From a checkpoint of a small transformer trained on Wikipedia.
Size: vocabulary 3333, 9.74M parameters.
Architecture: RMSNorm before each block, rotary positions, no biases in attention or MLP.
Training: a variant of Muon for these matrices, 633M tokens, 4827 steps.
MLP neurons of a small language model. Each row is named by its layer, matrix (gate and up: input weights) and neuron, and shows model dimensions 0-255. Each number is 128 + 24 x the weight over its row's rms, rounded and kept within 0 to 255. Numbers have three digits each. A neuron's up and down rows have the sign that makes its largest values positive.
Before each neuron's rows, "fires on" lists the tokens most often at its 100 highest values on Wikipedia text that the model never trained on. A number after a token or word is its count.

fires on: "| " 58, "–" 11, "200" 10, "-" 6, "201" 5
L7.gate275:103143185121138105134107142100117144142136113150097107141152184102121145158127073149110116142197092137123123122152101100115148132115107117137087133138118162104141081123140141137166121095093148134131071134158095114131148202111165096131134130112120112177143132111126108134163104120165138148118128091118140107122072085104163136102135134105134105094114145184128106139139116112116152139116191156143153101126136098099136166100144122125125155160116146107129117141113143139128125131103150083124151143120135090118159136140116157108142132105153131096162151114125160166120141171098109127114133145163127113100183137131131107160140121150088137122153157134137100113103145115137110137100101151167171150084106136117118131131095144156104133170161133096146108115129166165143110159108166
L7.up275:058160125146103109167087121164129125157116141150180123122108183128122153138114154146141085103145106104136117126136135148103113121120104144120095110101130130112173128168153177110127089116139142115148055107134167097098122123152122118169132122126144140090101156148088109127094136123111142122069095117087106113075114103133147190144083089136166131137120141109156117048093106154157164140132124120101107109069096112097134141161162142136146125109134162140115118138143124123111115099157170115145144126081102138092156146153103128145120117132116141124132113129133141132155106152112112102131132112148160104142157172119132131106154140139100143127130144104104132124137131105158119098116133130147151111146154120133124148147088151092126154123151131124088152077144120109118094122156121

fires on: "sh" 50, "cr" 22, "w" 9
L5.gate834:136162096132103127177108159107162109116140136142137119135131108130128160127135127139164125151133116121122088145151151111163173099104186122130156160130142147104139120105124058111173121125122074163139132115122122166114110101100124149109138081142120115119102167120138135162107123126112099134115116116134160105092158114153134121099139144124139155098182153205133138164105127081114162127128183089143090131175144089132125126132154171139077115110107108112100136137118118119112089153124126123156098115130134097162160144171142162128153144121133129102133109130144111117156158159086137063151120130121126158162091141102094108123151115099127091159141141101107180093144136129096136156119123090113109086157131102127105106126105117148138160114115118109155153141148096136100127146116118
L5.up834:151120120103087131149124121116112157123131135076161159129126148116113139149139108165143129130135122146109144143111132126112112121102097128130129159124141162150105096172133143108147102134145088119101109183104140101081102118146122123151128132149141119123171110136143101149168141101130120123131121066152166119151119112160112129102124132163085135146115122092110125092141176131148177154083122144152148130148106172098113127116101140134121122163146106117111118128124135152145112111138137126120090099148140165167106161135130098133074099189119159097140134115115141155149107139134128121171125111122165122128112161137106109137132143096121152101136150117140111131086158157153093052142102179151167118110148098111137114113125119142065128141132123126138173151178157091095129079076182

fires on: "ear" 32, "ec" 8, "l" 5, "n" 5, "p" 4, "and " 4
L4.gate473:127137152118112158119164133158102099085069135139120170159142066125093164152163139125147139111157137123122140123175107152090133129106151138106125119129125125131107089136153143112121107130166144144098132108141106090110116141093098108117107114131142133128126166128143153133161131145121125131135081160099142109136186110144122146156105092154132097124132148098146105136112149136141109139140142102129138148125115126123160100133125135138152139135093134128123185133091092181166144164150119128147115106116105130142090119139137137155109127086150165141129113090126127128148134116118137083150128149196096150168114149091134159170167163111087116133165141085123120140119135130092096091153103065120129145124119118116075130145136097148178120139096166103137132205152133126107128111158088
L4.up473:157091144110126114144133124124119146137138141115139123121105100115165102155138100115097175103111150145116156154124129123115116131098112128089155087144128131172116130082136104110163162137114122158170138125144119145113091122112115125108090109135127124138143110102126099131149127128103150113092098146068130120178121149163164128163153176149142127115102148108149165141106099131156107072118126116135135129121142077131145111127138199102144156165127108150108091119126107135166153093131144118122119114061112138126150114082126136129129081127146107122161109109172094137119081096132128115073161138121146128087122147166106108122132125127099129175117107111080091147147107156090125181173119164121092113121186132117136137100114116105138117149145122086111122074139163105127147140119140

fires on: "|" 44, "===" 29, "==" 15, "." 9
L7.gate2:119155117091146136144136099150065102148164143114148102123132112185135139096121148136123131111100100150132135144103154147114128095099113140171098163100135181113125141115125111105130106096133094165132077164089131148140122156134137115111163138122113171145137117135099171120136130154146125128160105099113135120115143089136119145144120096096157164138168131173127085117108121119094148127133147120154127144108103085126121125128129167114103129084093118123139144152088101140131152179115106118121112135114140170109150165117165156164137099116105193122128109111099129168104113124128141165147139133136122152161158149136121133108123079117145164098173129160121132141117100122078121123115150123089130143143178112087159105135134183121114111059104123115133139138124105149153177164100158
L7.up2:150175101113113121173122165164143150101133104110147129164115173098130128121107147160119110106133101153200122118112127117161143131095110155111112145118166141087085103128142129100133161154152170135113110150091138149078110109137188134102124129074120127093104123139151088146119121153099114160123172163129140105167144130162104124127140110170135138154105110068108148069134167135135156125118125173155132133159139141166159122130141136162105141121089123133168141110113089161113148123129106159103124093118157167121132140133095106114119112150152126143149091107114123136141114146141144167104120133116130099150115128188102119138088120134111119148108166101164134114108103179123146110087120154104115154133134136084142097106145174089128106146118131151129090131144132099135131137148125

fires on: "l" 37, "pl" 17, "el" 7, "==" 7, ": " 4, "gr" 4
L5.gate250:140126124110111130177146133136130138127150123154115125172148080115162149174124129141144158115156173083139146124101124110108104181127154140128143143147113127156135121119117166123129129142139127101129134120100116130113127111128124131117103111156108127153109159125088137142121103163106103146103116127168121116101117114130146150186139146137164130100173102165101113150123094155116152129101131123163095111108123130115116074111138112146180146128175102072170138134145106135151115097110165132138159137162126092093178100142115145119094173143131197128110152136112158090122181168145180148114129125125154120121080147167125123131093103099160123148167104143153087100115128071142140125131142152080100098123153148121111095179128103137119164119133135158152154103161111133115146141132141
L5.up250:118113131139156112164112111137091150096136067140144133122154092071167137136115099103142156119105110107141127106190135137118164097122092123145146123099125126111150127108149190151118122140127120091159115165107163173146103119113131098127114105147140103148153129138153160143130175091150133107129146113132162101079113135069096143125145087161137125136130133130161130169122114107189131119122100106107116180123097141122122121133124144166125162167156154115152109170153137125106126062125136097107122067115131120150169101157155104128127166122134126108132108136111126127122106101111142131126160103144084100131100139136109092104146116144077144131127119109170127176168140147120146156122154124128114073098139141100124132091137138165108078130115142142137090126115138140100145113129106

fires on: "==" 68, "W" 7
L7.gate32:118116114129140156176133128105137073153190111163103125160156157133066141113125161150123143106111162165130137141124070112110136143122104130139106143112111168100134125106109170117103101134098106166090127127086099099100128080114188144152118126121101121129127196171096125099123143167123157069130130150157113139107149145121142128087140147126122104117156110131086124123110123159115121113100150137187163140114154120148124111124155129122129155133149146116141129167141140116074161126142129133107120125127137110111158126130093074119139086145155133135141107129131118105135105122127113165117138145111129134121153107100166123112137095112157130097124166111141097146098133118128116137127106112146145139173177135107164087135088147138105096154157160147111163137138143142145209120148121
L7.up32:129112104114110126112130098122126117097147113113152113133162110117148145143139132137085067130131112118133160130132159153116104105094155102098158114131139127110111109150123162148132106141071124150129131137158126137167136143116134116148140144120118128152144143116164097127136106152113144116154155094122161128129094131109128173116093108166115112174178117149109137113136071122153109121127086175111118149172125141136142111089091130153147109165148158156171119117128134104132120132107111084114120110155086077120147110189124136122123136101169102122116117128107139119152083121067095163148131144054159091112130128127141132140099134178163115115125134122165163158140097136144075100080106123130114152129131149118144115121130186119105170092134174119144081162133105117142168145134150

fires on: "h" 42, "sh" 23, "land" 5
L7.gate726:160157111151114082074171145128092088120155105119148110152076124166138147124154123148117158101116115102147133120133100118174125146090118149137128083129076097098159116147127071098149153064138137102086124149102084147090092126143143140165109171118096124112121165127122144108119104156130137139126130107160141144156147125116139106125093140125125104132112148126125110162086139123158088154096132100149104135136127098163124075106137129131173103159141148115113112060143155159123140104097126112103148129129122141155091129140112116112103144122112129094104154144138147111144057153153140112170138181110152147107141130122114138148097111108154121097133118195111129113105136118147151152109118175115140083110147105147103102102118134104130118145127127129168123106142132147150136133149137
L7.up726:098128061123163138168099097146124100151156121088117135124159173121115119105150106127147125080158117126135109134125109129136096117098110063095112167108154176133104112108155118103137101096101103143135107097096156114110109151089123093125139147139127135093138126148147119110160133125077183125146113153134093157098135125147116113146109122139129113132104137121161115093087170086140111132160098146103103101134092091102115109079122118112176107142152154139138144144124113111131091104139137115127095144121121106136132132149106114122140113093085129147109106133132106103137121138191118139195174140131105126128134181142112149120116119138139156124076141129128091126150188122121136159169141150127095121152145099161107109153136128094133142170125089126136133155118159079138161135151120

fires on: "==" 72, "|---|---|---|---|" 9, "|---|---|---|" 6, "|---|---|" 5, "===" 5
L7.gate298:109146107136127158106081156156108167132141096119125155152116111142139146103120117120133121160114127132161111173118103116114126140117122106130123132128142171108140067109136135098142144125134098120134090168125098153124128120125139099133150119130126104150130136143175095098145090141107147143154187084107154100134151117113108158139158144111111123159116146126099110055128167118131115181148111133159078110069140099181136156131150131096110131115099155097113145123144115140129120092109129107102137128103153145092096132125150147119159124111137174096132104099112159126095094110091132144135156153129172090142124127100117150158099092134137127131095149120082098148085118150158108078110115101085126134146152102154151089155143108080139146133114140119151102142191143135168156099118119
L7.up298:115117100109096108100181148136146128132146121116139136137114069148164189126132089099101098136135103118181172107125135162148149137135126121135124124111115110136154096118130151138150189098106160139137116145122114154125156067133160122134143146115070139150135152140145112110108119170054172130092141118113111158127122105125159117111138137120135144124145130098094100081148108089137143134122103150138126154086122152115135173106111133114144118134118163116133097124146094138185114113142132152140117140162159148113156145104117093139118111113154164122177104157110127138110110110116128110150150101157190167151092136121151155153127107153192132135150136147123135148144127129113094100121089097061103162113156115134112088158108122140107158166114129127128111121133141131119129163142162

fires on: "," 69
L7.gate271:118173140119123165135102128146152120180129129132123112123164130115134109093188122131091125151161125125119155155108113174160061115141139124142164106098142162124144128141123124102131169111120114114137126126110167120117168129124173106098131134138144143118152126155186109108114105127126186168134140111121132138098080167147176063133089122125150147147145117177117132115117091143121129110096127134110092112147168115136163120159119129173123146093072162083115089133144117098138137099138116106104138097120126121130140173135174102094117122104115111086100131101081108149105125146123091209150129120114102157128136178117148133142124082089111149126091128149121127137100089144141139106123122181095130120117130111117129118138151137143158116127136153123110137125124119143125112143167140
L7.up271:090129113089088120122121172136134123129149143150105138182111096091145086074118158128083143137124140135120128120134131121091147103136131096113107120106119115137081155089097165131110102130078112171116100111127132162112164114114090134133108171134103103115162109136090107107142109118113137123135151150115149118138119134166103111136139154126127111114125125108122135129146168121116158121091154098114133114156123109119149143133167087158152177130090114121118150105121129095126162161147164106108130137151167114190140140154098143176116146149073142115184135119137150100150120134112111129125141155085118084110109131150125125122083135163114162159109088094130120142135087146100154109066141144156112118124105149132137091133098152146123143085091165124161140164109149138186158103116124

fires on: "id" 17, "d" 15, "born " 12, "lim" 8, "tim" 7, "rul" 5
L4.gate958:126100117136121142092112088101075189103145136143100151111093158152084103116133099155128115126128100159129155153125141152161127121145144134100097136143130117161114134116165137140159115147174083122145085106111117131146087113073123129113123158165142145075158096068122133127137124129132143164143150101122081151149108122129073170135145159153130150146105110095132125123135109132107094134101143139141115083138135133137142111161114133111101112170129112105135102082156142137107103174149148149142107097117150095118195121126118135116119149099117182086126134170153116065107079146151168124135162128101104142100119143101147138140179155137139134130119131122158115116123075143128153112142129114144120140123125135133163097093147103118107122122139119105134142131088161169105103148119100
L4.up958:133149126148107105131142158154141142163101113130104150067132101159130119143113116127124140078121093154117102132115058172108090143143151139140114140137154121122117160119138138119047121091107144118107137106152167128147144122140112097121116137155105135104146121107111164115179126122091136112145126120103105108109123122125145105149186140124082140135080131121116079145133109102083131142137129139156092122101113130059093157146121126111100114151139133113154113145161123118101116140169130139101125143172108134108174102138142145082098116157149107126129163167158108109119132118109093135129189118153132101148157121121151097190155165135142098134166103158115114135158062111125123093144130122159098130129122139128170140097127115148143087135144094142119119121147115169123116127106092

fires on: "'" 43, "n" 9
L4.gate93:103128146148103128164116126143152114116140115078124099110120109153149100131149070140090089156135111102141151147134181133119136104118082159142112165108140076121127132116146130072125159093156163129127104104165125161128116122129157150136101112146131119143135109127119110142181117130120142133097150110136148096089160096121109156105119118136155094167078106145123132135143171142148130127116138131160114135111169171125112147109073122158118172140170099129146123151093156127139160126142150147173139113127128166131124138151105109142134190172153141140132134035135186134121135161152129154148134088134118097172128152169143126106113111170136127111094157136105161114091103145137175138130156116127109137130111129145126115103162160129131150148126126101119111111173120102143123121156111
L4.up93:175164095139068122113093137183116103073107117126108129124070144146111097153130077109133152148138157166136125123115156138107144148076117171115151107154115117153118136131103141138107096160162165131136148156133110111134093128093142122112116171208133131105124178138095160098148105118077153127138145140156104160129155125151129112076161121130128109115090141153132108117118095133118143124116100136138145118177110126126142146134107076176135108122158124156082141112137152150132131132121114104077136092118164153142109081144108145180110117148140117116121135102113113111147102127128117126143095147128132158115129111133105106114152102121111102142141082087153139161169112136102088159134161137129113140135098105159123060130091132099112112117132118114096131142134129126105147115128126

fires on: "ri" 14, "i" 10, "au" 10, "/ " 8, "in" 8, "n" 8
L7.gate507:162146136178106128109082086126197147143162110135124137142105115140134121133132140100171139130117113137129168117113134130114137143165106094064129119131167152108096141088130076150120121115137113100144130128118142154129170128146149138139106135139122099102137128111103134097115123114174122073098105136118101147126081086156146178092095130114120118131123150133125147126140119156123132101085105115114138132107130180067121152082159147130169097135151138135170115163147135113110130132151118124146173108124148117089093160143142139120140152145109170133151152143092095115104087144109105138116139150151159134099146121149155134137104079165154153098104116125096063117140091093102131135133123136092159150094108137102147114157119143107149163152147147134147108084108139129157154102169114
L7.up507:124149090166148122113102166136096114106131102116185175149125107139172158134114117124141133099080165152149155099157092116159105129102116140105146122136132125096146127158154067111138142118123086132102105129165098113148126142124079117171130098089127127113150097088090117139148180113136103158123133089092134129122138098125135102171128147149121139128120121118131129132090111132113115130137115116142123110130129128106114137110169120137142166093129132117121131124144148137127107151112200144140122157139079174135079127093113159165123125167134133132121119123100146112163174111128143126083134181154114123177138123122143176145158133117093110104077109139119109135137105142140141145104145113164150183103153154108125122086112141098148150111162124141137180120088131130155136182165134

fires on: "." 23, "g" 11, "au" 7, "li" 6, "ern" 5, "ri" 5
L7.gate625:134161119141107114130145115122097135140141110131115126143085152144130185109071155189115139131122099162109172130132106122149112121158120138100120126125121123103155133083141130100126129131145124131156148119122170107115130142139133119160152147153123092149125095154100121127132118177122120122159120134118103117138163080105124136156159135083163122095136142127114138147155113130098070117134169162127102109111122157115161162087141182040127114140150130121151120143117123151111116123108112099143162107093113145110125149139133124085179138137117155137114160138149121137142071120136139150131144111165119161144159131154182162100093087138077140140138162152120137129110159141159125109114115174129102124143118124140149185117073139098123166063128106139127118124086106096122157111138099
L7.up625:155119134130110114158153148133099133145128125107077112060085119152116154100133162122124157113107140077100123069121108119153153115124145148116108209142119154178119164117185158147103147151160160094123095103150108130142150132120149094136109103123122160109128130101054179145152147095121136112145106141095147131122125145138124145147159157131123145125141125124130109087114106133133103140115098139118146128124138128130118135135078117156140158121160133112136098116110133166126168114177163119110118107149164138115150107142137149101135140138126123151178136121155111133166120098096143144070143111109114108167158102094170161150151133122140173132100135163143093144096111105119146156177089154163127185097115131123151131124130141142097113115134169135121137102139102122137150122130110

fires on: "gr" 18, "resp" 9, "Gr" 9, "p" 8, "l" 6
L5.gate32:136093164137100118135098106106157129148112111122089109086137110162138158170105141135116146128090141122112127150107142147128112111115117109091138095172124110119171125122119143141184134102130105142118128155119140090155155154097110092128129150133119147109126122162150123114118128127112075184137094154130138129136086119139172120154121129130123116143115136085129121137114108102157107175102134166135111105133116190188142137108176116173144112139129103140123154117107167137136092169125132114124094123149136148125085117163124111071125155072093131116141154077130169131139128108099135168110153157108092132124107132113154103133132143133103117111155183144139122121173112117169155113181150140118118103172112154136141118147135141179133115130153118096177175156122096113128154082121125
L5.up32:136091113143126145090140148128124114154162174103137116127087110137118145140118071153107168139122167132092105134158148164087128099132182131117097091140125169156141114127133145124120145115129152129143135085137112130137120141108139095099106116139120153113136102126127098116102092160134148098098098116155141119119093119160154098077129111121123148157110136102129138126139125148158139126096114150140152133126084152130148141119129118127131121156155125112103109157143111132118166159100142081119143099158120125151105119129119121120036110122154146115141115097157059126146166074150151138103105132131139140149156145140112164113145112148112103162118144089139168093089134138196147134132119128109095069130153138162139126137132137131096054135107139137180123112169148105107144132081136

fires on: "| " 21, "–" 18, "comm" 12, "(" 9, "+" 6, "-" 6
L7.gate663:144167071171125113148117104086114160099135156149128115145172185182137125141118116126134118138141114082174119152129161097110160095111140137091179135146163134142126132129111128153138161081138156131119118118135107087108104098165092125133107156150148184138123124135104123111136129090145116107111144119091147134064125107096121116126120135111107104120143115101123130134155144088087147130131087112127147100086124191107118144102152142113101152150138111165098155093139158172135143127141129118140071100137145129143152137141113140087150153109103117114152122107167135129115102121100099129126182118134161091147139136167107128136119128168104134125116159086088123113125123121124113120122147108134108157111128121189122160078127139124152079103115147142066115127151134112107127127116099
L7.up663:127124094114107159134154124126121126122102129134135175170137142132139136129076157078151145134090092145173162149115188093093157153101129103137140093121160142171161138096113094121141105139152150111140160095149114126098102119114106091169151119128120155122131130136097104088123106088150135122159137152159124126101126155067107132139088120138157107145114147093148108170119093119145116155138163136090120113082112073101089131121115145166097114159155105142113113160108105171165147113133111130117128120118117139138123100142145133113110126118150165074140070132156140080125105184145141120124149118147124079166147154108102129110139123136121120138114101111140133110133101138109144102117134123123127141121110134148112125181120194085122127148144119149093146093158134129119087103161129

fires on: "sh" 53, "Sh" 13, "Fl" 8
L5.gate86:115169090090141097148105118143126121079157097148131148131152090111139124086156122105118150142116164113116098122168150123136138177110169135105111133152181138172125158102136068116138165116143133151130153119156139138135102108115144142133127123148164134126141150129139121180127169092130102156147113138154128136124135173136099123096116098133181124146115121113159108071145125144113142129111193099127113119096145148174109073120097124140138132146121121141117168115149156124183098160125126100093152100114084152130122126139137106131081147163088139125086150130151138096098096152175103102123080098148135107161131148133121101142108111126148126118110103120145133123137110153112129124073144131121146104150127120126141097167122161175103149141191113174135145127130126125156129140158116
L5.up86:160134094092089129181128156093115147092095108137162134095106117145155111138114103193113143102090105147122166108128120125122118107144093151086146129135095119102125126144101105131178132117092096097093133160100094134158142139136169124144107132163133136077157169088119156134166155108097193107133154122117143127173095100150107111113097088105102128121125140113135142108118134136130112136141139162155133113107090171125109146087124194160110142120112152129132095149165099124118144158115158100104094144151168132123132157126162115091138114182108142159137143116134139159147113122129129127136154130119089136168162142125097146098152121139180147144123123116131082108130170150128104144082073125129145120128090141096117130139126159120149151121121124119164135108140133126134133167128109

fires on: "F" 15, "Th" 12, "sp" 8, "R" 6, "W" 6, "G" 6
L7.gate368:131152092172126133125133162136100094129166098155116114112175142102116149160138116148141129096118128156149107082166119101145128132174159129126150102129125120134121147111107096131122111114134110160123130155108110098094114092122081129121106125177098100099092155106095111164124175133142134177133136123145155131106116142118087085138169123128175120103147101135164132130114092117126131132085178113067140145121112129162143100120169140148088106116145148105140180122111130135134088145134123127112155157152066143122143112105144112117126120135086127117140130110140131095062173125125157143172145161141160124133101145088106156116125082161143130145147136152179117132116159162139149108110101141128135105105123139152137118164163117119143117142151139175103099135088185132112134143151103
L7.up368:155148094131145128120134140109125112134090100081105106139133146152148147131139124122107149113124115097122149119161142138172131089124123125116121086124081136088116126117122124105122109132112143119160180092158150079150111157160114074163098171164138144130107140168135131162102098139117127154134123074114150139110092099134155125134094139155151141101130110102177114104100108143102119083135136145101114167128096174135119117131105160112123107150079135133144167151099103153132116118120149123140131142134182137121101152180144101124108125164106134138105095141146111140140138153128093119108176124152130109105114144099100134111079193144132100073104130142154135152104140111135137121143139154102157179168098147104146153128153142108096103118135177103093157115125087150176147152117135

fires on: "-" 25, "al" 19, "an" 8, "'" 7, "il" 6, "am" 5
L4.gate930:190132134158107142138098149185157120119089142113103110117126117140157102138133156121117138109155090099121110123122158130141162139128125153132121179121148112103131109115163143102155092188116150129104088107106108133144074111151052152145111116134143158164113110125107124117119159114099109097166112118133132136113137096144085141086093117058095124141129087134130119119121123125099119104160142108130099135126114135137147133151099084141150139144127103147084140137134173150113119079107127151151128115142094142164114110148156124106132175112158147125102140095114141126121110177090151093141101125102117117118128121055135135102162087142074109130152115137154152134109134121108193140132119116125115131115123078099149172130123149121119149183145141134105099116113121141104107127130157
L4.up930:121129117141175159122103112120138133103092116116139107158105107132145136081089136138139134164135183145176115148156105088140154121101104155081131123177127138112139142147151091141111089152143113117096130136128117113176102130138173122142117126126153088155119113143136118148128140136126130115107125104140142151110160129190069126155125104113101066088136163167147137168124107121093118133147130091152141117110145125131121107107154113159116124112108104111102125103099135113118109164139138119111117136104119100120109128112147181087110107165110142106092105146092132144123118180139141111088110105118157105131135164118151096122121120153069117091143142156133133088103131104105092139084099119135104130130106123106136135163074137177139144163148118137113132187103073129149154118087154

fires on: "u" 15, "p" 15, "g" 11, "h" 10, "us" 7, "r" 4
L4.gate167:096103123124077103155113104101099105138143111151140129152137138115149128114175149123144139109134160137138149145160122145098149131161148120125155097166149127092131114166195112104118130167111107151096141080117159144125134108105082146098156117134150149105151100132117156128105121125078139109148081091167113113114136115126101171155139145140123157128109116150159107138078145155144139123107136124099129122138129150139129139156142112116148095148112109151170133109190163121162139143131133127167136122129157119064127156068115128126119139195151150120149116101131182112122104164077114088109100115147123133123135165177145128119123195165128115128138105139147121102121163159143149173117141167114123146118163179124131122157087123127130134128155105161136135156138114138129164126117148
L4.up167:118106119130122105114082143143134133126141137138106169126136145122172132150133136116138157127127162149079102132104089144089127111135109109120138087105101125134144104126190144126162147149131129162159128077115151088120154146134093079094134112100133107151136123110128131140076082107126142102139142118152095146147153149109194138090151153147115101116114143141105085086142121112102144139123149114124110107156159171096099150117153106099159098140095140130178162141186150154134123132144112140136121123130145146105151112110122123170145117152180142145113121125105151157146157098141095127104148123102166046126102115105159132145102144181141101115110040134127104093139172118137101147140130125126101131138120109148148095109128139147088144141137124120120140101124098106137157115155130

fires on: "u" 19, "Ad" 15, "ed" 9, "\n\n" 7, "ap" 6, ": " 4
L4.gate973:138140139149123146137133106117094097126132103153116172123107115163132139110125111130111128116155116131142136136131171096176119139104154168121129138120175143126094139128114073194149102136105108136146125116136124146140100111138129123098112143140157130151109130141144134105156130114107134153137156108158159131133117138161155131116164139136134154093111112133137164150137148085127110129105164119150133090168141142164074161156111070135096144143126131163117162146147123125105108170163115142147150101120106111108156113110189110118115114105116147108154148085101153147149158111118132144143151131123162088131154154143119134177094093072134125126129134115140113168140161142102074140134148118112165116124161159086177148102143136133106139074146143104072163063072119104086147138137133
L4.up973:124133124152117106154110137112124092130125157097109110066187177121116141148134123121131144136114151110118177135149134131079122136141108144137145117152117153095090155140115125134121141116106107112120174118116118164139163159101157145084124131150129128132128100147146125112126083081172205118095114101116094143144173115148159176151142165149114140161086101147120109096164104153096156095097123119121130156114115124134123122134121130152141146133120093131097123170088159068134110121114138149126119120120086158111112115147115157097119167172186162108116137158120146134135120137135115154115146146119146154119141132178099100100124099088168104120127119163156149089144143142110144119106159168098137097154133124164170135082098147168111148129121115126115115158122121119138089093123134

fires on: "wh" 38, "−" 15, "Wh" 13, "| " 8, "+" 4
L7.gate300:084131119155133166157110139119134120161131149161111148101082119133137091191117131136137172129166154117137120129153156113098158099078134122194143146126127156101091133151126116083134145131095121108063144130152145135098081139122124096153130107155141115061131136162141171150149099112110089152113145140103085123141161120118136077127102115161132139133129148139119124124147143100157129129124117178131110119123128132114128112127169087161138166126145160118113142138098101130100109113075122130114104103156144156104146108111128123095114126119117146136163116141159135148106143168096122123133110086154137127134080121148125110149120135167114141092122128142133093106118130110086157131145149121113155092103155063173130157120101110138117147083151083128105133113127158140129110141170184
L7.up300:101169114135171125150126107105145132156134135131155101127146173148123148134141111096097153170106168161116112110097095118124124130145123111145127163128078176142166160140134121103054156115081149120118092179126109103122120129161161177140157143132143142136111097152123142133171148129112134164147140143138132148126089103125145143152146098147123117130102155123114124146170099129144127161163148123053141121168123096169116108141167130127112109123139131081134140126186156127129150152088114112115098156158158109151150153104134136165136123097164092191144162140136125121105168118113109135146105102120124145134107131127124159093145094131095113110137106155115108131135130117102136150162121125143158128147149092176136133153098155156087123117129144138143117118105200146140110113152155

fires on: "\n" 49, "it" 19, "W" 10, "h" 4
L7.gate534:118130090107117133103126166123175152142135128175146145137116115146138156155111130151110140162131110145104114136125093122138119116067202099145160132114140128117097123174121126100184131105101071168131093154090113123154104122144150131104125108144106121108082155165160113117084148121122120139117176105144122096115178143147174130129123094146135168164123120119115160123105107125156161094131122127115165112110143085132123100113106203115175133123173126135148100092104118115126110164143159150098108097152094148145117106122121143105171114101105151124126162134147167117154076128139137144123097143138142141143109135102124133113113085111159129111145109150123119151143133160146133153114115131123158144127104121059125124137131148133116092140156112116154115125134102128148097059140148
L7.up534:113131171122149117101127124118106159142114140168135104131107155104097117107097141138143104136138100125113109105122130138142140093094159093136099157091137127171135147116153104097114089108131106150108118173146110124131114116113168120148150113145140132121086127080125134101129161092074119133132168082116125144091104100149143123164148121114092146139074139121110122132133114100130147130130115130127113109106101104129105102133136138192144160099199125101118165088119098114141149147121157140101081117133111132110146139109143119138107110116099056174123169135151149090140116083147106141113153150149129132135163158147070160097152123164168096120139144129166149139145132133151122182137134108140095125151109121151118092139148133184174109129095102121158100121118135119109175156161142

fires on: "n" 35, "r" 14, "ity" 5, "f" 4
L7.gate983:143136107148124125155131111128123188161135105149103085117124099182174178096131110140123106106141159138162135140133132141063128123122154105094159141101127118163097140124134164114138141155111071142112166107147147107132099120109129106169161124147109169157124111100131092143144157161106141151117149151131085094087144149153158133123127114121114058124102140142127152139102092128131100138154071147146139098136110130146103150125152169137086100143129138110097122083151119150120162109128141128125124146114105122083146118102147150119151107133095144120109131149149149115142135140136183093103128111120159138166144123145152130122099153148135136164108142068154137142128114054116111102130099137144139100153092114179113105119150159129125157128127123117079080113120121140083124128102148
L7.up983:100148087115109110090167186159086122116127135138107087130097161111120136137163124093139103073121128138106101139139153131100081137121167151129166131138135101116122115095135079097118159117132136127140152128144147146128076140134155155159108134154169118108102136114123153143115145135130131147146096122130153092100143152171132148138163119092120158131124117107139118151098115162155119153121086123162139144133123137107129076115105148147110154132123169092135128131130119174176128139093105089155149127084149078104154134097162161186119168103114136097118138086118151166118094165110156129138176151102155135101110117122157167130133144159135119153154113119159124143129148147131151160127113117148065118145154125115111149121130125139144116090123112126181176174116121114089121135146106

fires on: "wh" 30, "Fre" 10, "cal" 10, "Wh" 8, "g" 7, "sur" 5
L4.gate258:137140142156128124131147102133143097128141151166090152125112154094143096108092134134213140144130099087175099142136097155144117100084159146154145100110124143118118101135156148117115132137123161120128121166119132130127119148124123136101143132159127141155089114113138106142145099111125128139118103143101095103093094124147119124124106160137126183143125090173084162123120107192129133130118154101131108108108073099111120143112159097124146147142103144118106148149104125101133114132147143146124174091164142139154121124148137130104150127114152167101142131117098147123118119109108142134173180111121102098146152145140128125143106151062148119105161126154133134088167160127130155156127114135098175169130151136149192111155117156167122152152155108178199149107127132142090155117131142
L4.up258:115122135127151124175114128129119107112128108133139119160105119176143130083158093165187078143142146092109125114107153142140156150098092142133187183122125116103135123079119127127093152132136118186143105154141123127139072114139124135127130122164134148122069124096116120107146130134120131167135120130153134163128125144115149131149129145160174138129102091151165147107123153134138121119124122083068108125139111120100154148177168127156106130132086132103148126156135127101148141118082061123130139146132150091164143115112147134126129105094091140137129141130098108096112118127109162127118138123120118095111129127105123144096120097133124152133159111145096114151116132098072135134105138112157170140114120134159085140144058185137121140112120133172169142137136121135101067105148087

fires on: "r" 33, "b" 8, "'" 8, "th" 7, "igh" 5, "p" 4
L5.gate462:115154127096118137152108128164112131122148069103122127145134171129131115126144149146168131100151110149126146129143113140121108145136167113102114123155121074139129155136143111107129131176118113114117131144070115180148127084145137081109113152112127148109112130139123122098161130153104121126138116119141144145163149125160144104164092153126152146132096143168116146121130148088102138145144123141129142102162127145179149149118152142111119130120149189142103123116126155157123137157110176110151076157116145120147133152083137092113151138094186100096149123156162141091103152167109152107090120136111112111148117138102120153096127086125143125101106135157134105140129087140091143135123138129163156111138201159116078084139099179102144137116150176172155120135182133164112133120119173
L5.up462:045137141120096137159157130152166141115102123173115101116106151153153134115158138121136187076144149158131138126119145126110165089155126137141116128120102156120169103135138108137128130123131121077114116114120135115093127111148113112140157083144139141153093128151099118091127116097124100111150153131154105164138117133161144109134128118104104120119083154119101115125131157120124166151156127123076121126129144141143106107183125150167171114075136171137164141153144111161126175151128151080145125131174101113139108131171103105139157144101142107142136161116117119110088143135112105127130160176130115100187118127095088156167151157172116136131135099094093123115143154115156166162163091148164132139100140129096136137146113092132141135160102162121119137136161123141123118136102086